Part of a small language model's weights: width 320.
MLP neurons of a small language model. Each row is named by its layer, matrix (gate and up: input weights) and neuron, and shows model dimensions 256-319. Each number is 200 + 20 x the weight over its row's rms, rounded and kept within 0 to 999. A neuron's up and down rows have the sign that makes its largest values positive.
A block is one neuron, or neurons of one layer that tend to fire together. After each block is what it responds to, as a language model described it from the Wikipedia text at the highest values.

L13.gate117,207,191,188,211,189,212,188,218,185,174,196,218,223,229,214,185,199,221,207,161,187,212,214,199,189,216,173,235,238,194,181,210,211,170,152,186,190,192,181,249,223,208,195,197,216,152,219,206,228,209,174,198,240,154,236,198,193,172,228,207,164,200,180,188
L13.up117,186,196,212,210,216,181,176,221,222,172,210,183,217,172,186,189,227,207,219,216,210,189,173,216,218,198,213,197,201,156,184,203,237,162,169,204,194,209,183,198,184,190,193,243,184,189,187,205,217,185,179,201,210,162,221,177,217,224,220,197,194,178,223,234
L13.gate154,202,187,214,200,177,234,215,208,212,224,218,191,204,211,253,195,221,238,207,186,196,197,213,169,215,232,183,208,239,187,207,206,192,175,178,217,186,211,167,184,202,183,191,245,175,217,213,180,184,187,215,196,200,194,207,218,185,233,189,227,190,214,199,158
L13.up154,214,184,166,215,220,209,190,212,209,213,206,222,214,208,245,197,212,182,215,171,179,172,195,221,212,195,208,195,188,242,250,194,195,164,151,217,156,207,198,217,208,230,202,159,212,226,166,218,222,210,222,202,195,239,214,237,209,211,179,201,225,184,210,218
L13.gate209,194,217,216,174,183,204,198,192,207,175,215,227,178,199,226,228,205,210,179,231,227,158,184,186,208,208,200,213,242,222,214,208,239,188,202,227,242,155,185,210,170,206,185,189,194,205,191,164,204,219,207,178,211,201,170,196,182,181,225,199,171,220,205,204
L13.up209,200,194,239,208,188,204,188,167,173,229,162,209,231,195,205,190,216,243,177,221,186,195,225,192,200,203,182,215,206,186,174,169,199,241,151,231,198,204,177,203,227,187,246,197,215,201,210,182,198,215,177,193,179,189,222,191,211,192,212,220,204,181,180,201
L13.gate248,200,238,184,186,220,220,180,209,215,191,199,158,204,177,215,215,196,202,217,204,197,217,202,230,210,225,195,188,207,232,204,198,191,191,239,193,217,216,227,210,202,181,218,183,216,214,204,198,214,214,176,180,165,164,219,191,177,226,189,233,177,193,185,200
L13.up248,172,225,209,196,186,192,185,239,224,205,186,223,202,219,195,198,201,191,143,175,190,190,189,194,180,218,205,186,169,179,199,189,200,223,191,199,216,211,235,219,225,209,198,227,178,190,178,205,182,215,215,231,156,213,181,213,231,204,212,188,202,142,189,190
L13.gate446,200,221,191,188,203,198,185,185,204,214,163,229,218,180,176,205,189,216,218,187,213,180,187,183,204,204,225,177,194,218,252,192,186,211,182,189,201,197,180,203,209,237,215,192,194,135,201,206,201,235,190,214,185,215,217,200,229,216,227,209,185,193,202,242
L13.up446,204,194,218,209,209,188,217,193,173,210,224,209,222,204,237,207,213,206,236,200,235,211,167,170,208,224,190,197,243,198,198,191,189,212,195,198,222,209,192,203,205,140,202,178,198,240,200,166,208,217,213,184,220,217,213,200,220,192,186,191,204,198,223,196
L13.gate501,207,219,232,200,187,194,195,181,199,202,207,202,271,215,209,157,187,218,203,224,184,186,181,204,176,208,201,193,234,195,224,186,245,198,194,196,222,208,209,194,220,204,206,190,189,170,192,191,240,204,213,193,168,232,172,184,167,177,190,229,161,214,215,189
L13.up501,215,202,241,201,188,194,203,190,216,210,187,205,181,212,196,202,170,194,200,209,173,226,172,228,209,214,229,213,181,190,217,223,207,203,196,213,212,206,188,216,216,216,196,213,183,196,193,210,237,166,198,199,197,183,218,169,212,209,171,227,171,219,211,174
L13.gate604,216,208,224,219,222,209,169,191,226,206,192,194,199,197,193,178,216,218,215,193,178,193,194,199,204,239,191,198,207,235,174,226,182,220,176,196,191,202,199,194,222,227,185,179,211,160,200,209,217,203,216,188,221,229,254,233,168,183,175,199,207,213,207,215
L13.up604,195,202,229,194,223,191,200,179,204,233,196,199,197,199,240,183,226,213,187,192,160,167,171,206,183,210,203,230,232,193,235,201,234,206,185,177,218,201,207,207,206,218,184,196,152,203,195,208,203,222,222,197,174,201,194,216,210,166,160,193,193,198,157,197
L13.gate694,210,207,191,188,238,227,198,233,201,199,187,192,204,177,185,222,214,218,217,172,204,200,195,224,206,216,203,215,211,229,230,157,180,167,188,213,205,188,185,200,208,204,194,178,157,200,172,211,217,187,164,208,169,202,208,204,198,180,211,218,194,212,191,239
L13.up694,212,163,207,221,243,225,205,223,175,199,204,253,186,200,212,214,206,172,174,193,172,184,149,186,210,239,194,191,226,196,190,220,225,177,129,194,205,213,190,185,220,231,149,218,201,201,173,202,247,191,203,226,190,220,182,217,208,208,196,188,204,231,207,217
Institution name heads

L6.gate247,176,172,186,208,193,219,201,197,231,196,183,231,238,242,182,196,205,187,199,176,200,223,203,197,218,153,198,171,210,186,218,181,209,168,235,216,208,217,191,174,201,191,203,239,181,215,194,161,223,151,175,195,178,249,210,240,199,221,213,175,185,206,155,232
L6.up247,180,174,213,216,235,201,189,218,157,172,193,168,208,210,214,218,186,175,181,166,190,205,185,208,206,233,203,194,238,215,220,176,156,178,207,203,199,195,185,132,160,181,203,220,193,179,237,207,194,219,212,170,210,208,235,176,177,196,215,195,193,211,188,191
L6.gate277,203,208,209,173,214,205,172,213,197,186,190,185,180,207,177,219,208,239,204,173,220,192,230,205,181,207,204,176,209,209,182,218,153,176,238,255,217,201,187,186,180,204,205,203,205,219,189,188,237,193,186,225,234,212,222,163,167,213,207,200,187,191,173,186
L6.up277,192,219,228,200,211,186,202,209,188,216,205,195,207,216,218,217,203,176,197,233,225,205,198,188,195,220,225,214,195,211,193,207,191,219,195,218,213,214,245,169,184,179,211,183,197,167,191,203,236,228,164,183,164,194,210,215,229,193,216,206,209,216,203,222
L6.gate426,188,183,211,191,240,198,193,230,180,198,238,207,216,196,193,207,198,236,198,185,187,194,198,204,216,178,219,200,207,186,163,199,202,191,163,215,211,195,225,221,218,203,204,184,194,201,180,185,202,177,171,232,205,200,192,193,226,202,174,183,174,160,195,201
L6.up426,221,225,237,230,187,175,185,201,163,183,204,196,207,219,207,228,178,173,198,225,237,181,208,184,184,243,202,222,204,208,207,207,218,189,185,175,243,210,199,204,198,167,199,221,206,186,191,172,187,210,190,166,154,254,213,170,202,183,185,183,179,188,191,213
L6.gate439,173,168,194,184,225,192,226,197,214,169,223,190,215,241,186,213,203,192,225,197,205,175,186,193,196,196,202,191,190,207,172,191,194,201,210,220,216,164,165,179,179,190,207,194,226,198,204,213,216,216,190,210,150,198,178,219,204,227,201,171,214,185,198,212
L6.up439,192,186,203,202,168,212,189,195,197,194,189,215,238,178,196,182,212,197,211,183,217,201,215,203,185,203,197,202,210,201,221,167,192,221,192,187,181,215,223,173,161,187,152,202,203,224,177,214,185,188,212,203,223,228,193,204,189,204,200,204,221,226,178,223
Transitive action verbs

L4.gate245,201,188,193,165,189,191,203,178,233,172,204,206,197,198,204,190,212,181,214,170,182,221,197,188,220,196,181,194,204,178,191,190,191,200,182,225,196,202,211,187,204,219,218,193,230,220,197,201,190,196,220,202,190,207,220,211,177,247,233,193,169,232,187,231
L4.up245,233,231,204,191,203,219,192,194,191,172,198,186,166,190,212,255,206,217,229,194,213,224,195,234,227,172,167,191,208,170,171,173,174,205,226,200,195,196,199,203,203,210,186,204,171,226,189,192,179,197,209,184,179,198,220,188,187,215,196,166,185,217,231,204
L4.gate533,189,204,216,176,165,203,220,211,191,160,189,186,179,230,208,239,189,201,252,204,202,212,205,201,207,184,206,185,210,200,206,171,193,242,207,232,186,155,177,171,186,190,223,186,211,258,232,212,210,200,178,180,201,195,224,247,173,218,197,224,165,175,208,221
L4.up533,224,202,199,163,182,182,168,193,193,183,210,199,161,205,174,235,186,189,225,188,197,226,217,235,188,172,202,179,202,180,198,196,186,216,206,224,185,166,212,194,177,188,224,188,222,233,239,178,185,176,198,157,205,187,236,193,160,221,213,206,178,182,208,207
Verb inflection endings

L4.gate209,182,223,200,217,248,231,220,214,169,177,222,174,209,208,187,206,203,209,216,237,199,197,194,210,217,193,229,199,197,197,178,224,206,192,195,246,184,219,211,203,178,207,209,213,216,180,205,201,189,199,184,234,199,179,234,185,183,183,204,189,189,236,192,215
L4.up209,173,194,208,209,201,229,201,202,194,229,195,215,207,197,200,177,195,229,221,243,243,197,173,193,218,228,171,191,246,210,171,217,215,194,215,229,192,212,174,210,203,215,196,216,260,217,188,203,198,190,215,209,180,189,197,193,166,215,205,201,168,185,202,184
L4.gate281,208,219,191,212,200,206,201,201,211,226,228,186,215,214,183,185,186,257,182,215,186,189,189,180,210,213,210,192,192,182,188,186,194,214,162,208,181,200,200,186,220,174,217,218,184,197,166,187,194,203,192,236,185,183,192,200,233,200,170,230,196,200,203,210
L4.up281,199,219,173,204,177,218,171,253,225,183,213,202,200,232,225,224,174,206,251,212,218,199,201,187,228,193,195,188,240,241,178,203,223,157,189,212,213,218,191,178,187,205,162,209,203,181,184,199,201,199,210,227,201,192,192,196,245,169,167,206,237,182,213,256
Word start after punctuation

L13.gate173,212,181,199,164,172,206,227,197,176,178,192,180,199,240,232,212,208,221,212,201,214,182,195,165,214,239,211,170,188,229,216,148,205,208,167,206,194,197,197,189,208,201,201,236,225,202,231,211,225,213,160,174,229,184,212,189,185,191,229,200,138,208,209,191
L13.up173,197,209,190,176,199,202,211,204,167,165,201,186,195,198,200,221,177,198,234,212,205,199,209,174,196,234,197,193,206,199,176,183,193,196,238,201,171,199,199,165,213,189,217,187,201,186,216,177,204,191,163,172,205,164,218,190,186,217,224,170,182,196,180,233
L13.gate408,227,198,207,177,217,173,171,200,212,216,186,197,185,240,188,213,217,202,183,185,207,219,218,210,205,194,188,193,186,214,178,177,178,223,188,179,173,189,183,176,180,177,218,194,230,154,217,200,208,206,171,216,201,214,188,210,186,210,212,203,173,165,207,250
L13.up408,234,140,194,188,201,233,176,234,240,205,216,226,184,210,206,189,222,180,209,202,248,205,186,210,218,193,217,187,175,218,177,190,210,187,185,189,202,177,211,172,213,170,188,200,193,235,188,207,209,224,208,189,219,192,194,220,208,202,204,223,215,193,179,178
L13.gate460,209,194,210,167,185,214,197,198,194,215,178,210,168,222,199,227,182,221,210,150,165,199,186,207,211,193,190,194,223,216,182,179,213,229,165,219,206,181,216,205,213,167,222,179,201,184,196,196,220,159,185,193,205,207,192,192,181,175,228,176,172,201,198,199
L13.up460,183,180,171,197,209,241,213,224,190,209,203,204,204,188,198,174,222,199,242,208,237,235,193,188,145,181,232,175,211,233,133,212,195,233,207,206,193,188,205,197,207,197,218,205,166,212,168,199,198,190,174,225,247,180,221,206,186,174,211,169,218,209,216,217
L13.gate724,241,189,203,199,214,217,222,222,238,185,175,196,212,199,200,230,198,207,211,207,228,189,194,208,212,232,238,162,219,220,184,167,181,184,188,222,181,187,208,191,164,188,197,199,215,224,207,209,223,176,176,160,227,192,194,193,202,190,221,205,156,202,189,216
L13.up724,206,194,186,160,179,192,232,200,219,191,215,222,184,189,239,208,164,168,203,218,231,211,187,168,196,176,190,196,231,236,200,201,174,215,201,205,164,231,210,176,200,210,200,208,220,197,211,172,232,162,197,228,189,219,206,208,237,199,216,169,155,187,191,178
L13.gate727,199,195,224,191,193,192,239,208,154,218,197,204,208,252,204,247,205,187,207,221,221,227,177,206,199,201,217,201,191,223,181,186,164,235,208,190,181,180,179,215,198,189,211,257,181,184,207,199,191,165,180,208,171,220,199,236,181,189,216,183,188,168,205,203
L13.up727,213,220,198,215,199,173,216,193,203,203,190,194,207,180,204,211,191,172,213,222,193,195,196,182,182,216,226,214,240,219,214,171,201,195,174,205,190,239,239,208,186,181,201,234,195,222,191,193,196,200,190,252,215,224,229,205,191,218,216,177,207,210,211,210
L13.gate786,203,158,209,169,164,202,250,217,199,187,217,189,217,224,208,201,195,221,224,239,201,174,223,190,223,200,214,197,189,212,172,167,163,210,207,238,169,201,212,177,188,221,182,214,172,215,192,203,196,224,167,189,219,188,189,215,217,178,218,211,174,188,202,200
L13.up786,195,154,191,172,208,189,227,240,204,212,231,205,187,194,185,243,200,207,211,238,198,185,214,227,225,196,221,191,170,216,223,184,167,222,211,212,209,224,189,217,201,201,242,179,179,191,205,178,210,196,183,192,188,192,232,161,177,208,241,169,196,189,207,194
L13.gate799,226,225,169,186,247,217,188,210,182,196,216,223,182,204,173,192,182,204,211,188,204,199,155,191,223,199,227,208,223,180,193,191,208,229,205,272,180,194,181,236,164,207,205,161,232,214,161,195,205,189,188,257,209,187,237,186,214,201,176,195,202,209,216,219
L13.up799,184,210,202,180,212,192,182,165,220,222,172,199,193,199,183,187,189,230,201,215,180,213,201,237,229,208,211,179,223,230,193,192,212,204,202,194,197,198,218,196,243,197,241,188,195,212,169,213,208,171,163,228,172,211,199,179,189,217,193,213,218,220,219,197
L13.gate815,186,166,213,183,223,174,198,230,189,188,203,178,196,191,219,202,214,186,190,199,185,180,192,180,190,221,231,161,192,211,175,172,201,183,188,210,170,228,194,168,190,178,159,214,206,207,179,177,204,218,191,199,208,169,224,201,155,169,213,202,215,178,195,222
L13.up815,194,194,220,240,178,227,221,231,190,189,215,198,178,222,193,186,179,213,195,194,208,204,214,177,181,201,240,185,219,182,166,193,186,198,220,173,199,210,220,200,201,204,199,177,215,181,232,196,159,195,186,180,183,205,187,175,192,192,231,178,169,211,197,213
Transitive verb completions

L4.gate612,198,207,168,199,219,216,232,179,203,193,176,232,231,212,187,241,166,218,236,239,206,190,205,203,244,188,230,218,199,208,208,219,219,196,211,222,188,221,193,198,185,224,246,184,207,207,174,220,248,180,177,222,189,202,216,199,183,240,236,232,194,222,197,224
L4.up612,204,178,174,189,218,251,209,200,206,183,187,246,183,182,175,200,148,239,221,186,244,201,195,223,196,175,208,160,204,227,214,188,192,183,239,207,189,210,219,218,208,248,231,201,232,148,206,201,217,208,174,212,208,212,173,208,204,228,232,198,211,230,201,207
L4.gate645,241,190,176,161,200,163,195,230,218,198,174,195,204,176,203,222,154,146,186,157,169,180,182,209,223,183,220,182,181,190,203,203,181,238,211,167,204,171,204,199,222,233,186,207,194,162,195,184,223,157,192,184,183,200,201,175,217,231,237,207,197,188,213,211
L4.up645,183,203,208,180,236,220,204,211,204,212,223,167,243,200,216,184,197,230,208,226,205,176,171,187,225,211,185,192,184,221,211,196,208,197,193,220,204,230,161,182,197,202,216,196,177,194,191,214,205,183,192,200,196,178,185,184,198,191,189,206,154,212,191,196
Role and organization nouns

L13.gate234,243,197,172,203,188,182,214,221,179,198,220,201,202,205,193,181,199,185,245,210,181,177,230,208,181,192,187,228,223,204,206,197,193,170,190,227,226,194,203,221,195,224,218,198,210,128,234,166,243,231,209,207,229,167,197,190,206,178,179,206,172,202,180,208
L13.up234,166,176,183,201,204,213,243,217,181,228,203,205,201,193,179,181,173,231,140,178,183,176,221,182,222,228,200,213,183,153,193,187,190,221,204,184,173,178,195,195,221,194,218,164,210,185,210,198,227,182,172,199,221,198,202,194,177,160,217,187,163,153,203,212
L13.gate369,198,193,182,209,207,220,198,190,177,201,192,208,167,225,187,201,171,181,224,222,207,224,202,196,230,225,193,208,222,221,210,184,164,236,197,233,185,199,225,213,200,190,234,150,225,187,179,175,230,234,204,184,175,201,185,196,198,210,165,182,210,205,170,190
L13.up369,210,180,200,188,198,187,236,230,167,157,218,181,190,260,184,229,186,218,200,189,209,211,215,191,213,209,213,221,246,219,200,187,201,198,202,192,196,221,223,177,164,172,206,196,199,208,218,207,182,216,194,189,200,194,222,213,131,211,244,220,191,192,211,201
L13.gate431,207,169,231,178,213,199,208,222,202,203,221,180,220,211,196,201,210,185,194,213,192,205,200,198,233,211,179,207,165,196,196,215,206,219,198,202,214,213,189,204,206,213,200,207,214,217,207,220,221,243,230,160,217,181,209,175,217,187,225,218,174,189,213,192
L13.up431,220,159,170,219,215,227,210,206,201,224,177,224,209,229,200,174,205,178,226,175,211,198,208,194,203,209,193,178,202,197,196,192,188,196,192,203,174,235,188,206,175,200,176,220,245,188,231,197,210,205,213,190,216,206,203,204,232,235,200,195,196,179,231,188
L13.gate481,183,215,193,216,197,198,188,210,215,244,181,202,202,216,174,138,201,190,215,194,221,216,213,184,214,198,194,152,211,223,184,161,162,197,230,187,227,171,205,218,214,173,214,191,206,141,211,242,196,178,206,179,233,220,221,241,223,214,187,187,193,182,203,231
L13.up481,161,201,194,224,191,234,219,181,205,189,211,218,200,221,200,219,215,191,192,183,206,197,184,239,224,194,156,206,202,201,247,207,210,219,207,209,212,187,198,217,212,185,199,220,195,244,206,226,174,199,235,195,211,201,191,198,195,203,180,178,220,172,213,217
L13.gate506,210,251,209,167,218,208,222,210,188,177,141,170,185,188,183,176,225,187,203,218,211,211,182,224,198,226,181,186,220,184,197,197,192,228,236,204,190,192,164,178,209,193,251,188,193,199,202,201,167,198,193,212,231,189,196,215,195,229,196,209,212,203,201,247
L13.up506,178,220,189,155,222,199,188,182,231,195,211,182,198,190,168,190,209,181,191,197,213,185,196,210,196,182,220,200,237,202,189,167,218,218,215,209,226,229,212,160,153,206,225,180,182,166,197,206,191,208,205,213,197,180,228,192,188,206,209,199,190,223,207,240
L13.gate632,221,193,177,169,201,194,200,219,211,152,196,194,169,213,200,170,187,201,205,236,207,217,208,194,244,201,159,189,199,223,169,198,188,190,185,187,211,201,222,177,196,228,228,234,204,184,204,181,191,182,167,230,221,168,252,193,176,212,219,182,184,208,197,200
L13.up632,201,169,190,201,239,181,208,216,190,201,187,205,179,203,166,229,242,185,238,213,174,194,201,166,191,197,194,181,192,201,178,187,179,232,192,170,203,185,183,197,184,184,189,199,162,179,210,211,204,247,198,221,204,201,228,195,180,233,221,200,165,188,208,189
L13.gate636,240,154,228,171,239,213,228,225,221,221,203,179,186,247,200,212,199,212,238,213,221,207,177,207,222,238,209,209,193,196,222,201,205,208,188,229,197,122,176,195,194,168,172,167,200,198,193,214,205,221,201,167,186,195,227,167,200,211,177,214,225,208,188,206
L13.up636,233,125,221,183,189,202,207,207,210,184,188,188,217,222,188,204,186,184,212,175,176,189,231,222,194,217,222,184,139,182,211,181,184,204,201,220,208,185,192,201,209,192,219,195,162,223,200,183,221,222,215,205,211,209,238,194,246,196,177,210,188,151,149,213
L13.gate678,199,178,244,197,215,202,245,223,183,203,183,159,189,205,173,172,212,207,221,210,201,190,221,210,211,190,200,186,226,175,206,209,209,192,185,213,187,167,180,207,184,188,213,224,201,221,253,229,244,195,183,205,244,196,190,179,177,199,222,205,200,224,201,193
L13.up678,201,218,196,184,164,231,211,212,210,169,194,204,211,220,221,181,168,209,210,199,210,162,200,198,211,190,218,176,216,192,210,181,214,196,202,200,183,154,213,206,189,200,211,178,172,210,197,208,223,187,205,185,186,187,258,151,183,202,237,183,186,186,190,215
Linking words mid-clause

L6.gate249,152,242,205,207,221,234,189,246,195,252,157,208,190,195,220,167,206,207,217,193,217,182,209,186,203,201,199,188,212,229,182,183,232,183,237,177,204,214,206,157,198,204,200,190,198,213,189,206,236,184,204,188,180,208,164,214,194,189,192,215,193,201,222,165
L6.up249,193,205,206,203,206,198,194,206,200,204,185,212,195,198,224,197,192,217,196,191,235,215,185,217,218,229,197,238,232,206,225,190,162,186,243,184,246,202,199,191,167,201,201,185,205,214,201,193,208,175,189,186,198,201,176,204,186,178,164,203,200,216,219,179
L6.gate351,186,196,200,236,226,229,195,217,185,178,152,170,208,238,165,211,174,221,234,192,178,195,245,220,220,175,211,228,192,231,181,177,162,181,232,215,232,200,209,191,170,193,197,223,185,217,203,186,209,216,212,225,176,215,197,175,161,191,178,210,222,205,205,202
L6.up351,187,183,218,200,200,221,194,196,200,187,169,174,184,224,199,194,182,224,212,194,206,216,219,226,203,196,186,190,194,231,174,196,193,172,237,221,224,208,196,187,165,179,201,204,202,179,208,156,221,199,192,225,173,215,224,140,171,206,188,207,189,196,211,190
L6.gate401,171,185,213,222,192,185,207,200,203,215,230,191,200,220,172,212,197,201,191,207,197,226,172,201,183,211,183,193,225,161,161,155,188,183,222,238,219,179,185,201,204,181,210,205,200,228,201,220,210,227,183,196,187,200,234,198,211,209,215,230,205,197,201,181
L6.up401,203,222,183,169,195,206,173,210,202,160,200,193,184,203,208,187,191,165,227,217,203,212,215,201,206,200,226,203,195,178,225,205,189,188,227,211,224,182,191,192,202,209,182,208,199,233,155,201,217,162,188,189,219,176,231,178,212,212,182,220,209,170,173,236
L6.gate605,209,251,208,193,193,194,183,242,190,216,216,202,199,215,211,216,192,195,219,195,214,205,180,180,172,210,227,219,201,211,201,175,170,199,205,201,240,225,202,172,174,212,198,200,171,192,149,227,195,199,187,212,211,195,242,212,233,206,171,223,183,202,231,199
L6.up605,177,200,195,200,149,211,201,174,229,162,201,193,193,197,221,187,182,174,177,222,237,196,183,184,211,213,212,214,205,219,194,213,205,245,202,200,237,189,180,183,191,210,197,171,175,198,200,213,206,213,201,188,201,194,209,211,200,222,210,209,211,187,187,208
Forms of "be" after subjects

L6.gate14,217,169,196,221,237,207,210,227,187,219,206,195,217,207,126,189,220,191,240,198,196,150,210,203,205,209,182,205,215,177,196,181,212,153,221,211,202,193,156,186,179,195,175,215,205,175,216,199,239,238,186,219,186,183,199,204,206,155,216,204,218,195,162,191
L6.up14,200,201,191,183,202,185,225,205,201,197,170,199,176,203,216,205,194,210,194,224,197,225,186,183,238,216,206,202,172,224,158,243,210,158,180,192,208,182,196,214,214,205,200,217,200,218,224,201,184,219,185,170,208,198,214,201,251,206,199,172,187,169,214,175
L6.gate380,215,174,200,229,228,175,200,172,187,199,228,227,221,223,216,179,187,228,184,200,210,218,206,212,255,159,225,223,188,174,201,208,167,210,216,213,224,206,197,184,232,195,213,206,172,188,193,219,201,206,189,240,196,188,176,199,191,192,187,217,197,195,189,219
L6.up380,214,200,208,188,207,189,196,192,196,152,188,200,201,191,192,199,197,215,204,214,174,192,193,214,209,181,225,188,194,250,213,223,223,219,206,219,201,185,215,183,194,225,196,224,210,220,195,200,159,215,233,157,183,226,204,235,160,221,233,186,212,173,200,209
L6.gate473,219,172,200,202,212,226,208,211,222,232,193,200,221,223,177,151,204,227,198,223,183,161,167,203,221,217,221,202,187,191,175,155,208,207,218,231,193,188,174,210,184,185,236,173,214,201,174,191,237,190,193,184,152,189,184,188,214,216,242,197,200,203,201,165
L6.up473,235,182,179,207,212,221,161,211,216,236,220,194,235,220,175,155,184,206,215,228,187,196,185,214,224,233,218,164,174,203,186,183,214,186,246,197,199,214,201,220,225,243,238,199,224,191,208,188,225,216,183,190,200,202,184,219,192,185,236,188,205,195,205,204
L6.gate730,213,182,216,201,215,186,210,197,195,176,152,170,211,210,205,189,199,228,189,188,183,171,174,204,243,237,199,225,188,182,192,195,235,212,209,192,219,196,199,189,168,200,192,234,246,194,226,210,244,215,166,214,164,211,204,204,196,196,220,282,200,193,198,203
L6.up730,235,200,183,182,212,213,189,201,213,177,180,220,181,210,228,220,179,192,193,203,233,187,185,181,198,198,199,185,193,210,201,224,221,169,236,193,184,192,197,221,180,234,220,190,202,206,245,189,223,191,191,221,204,198,188,197,243,207,221,215,226,183,171,206
Before-name connectors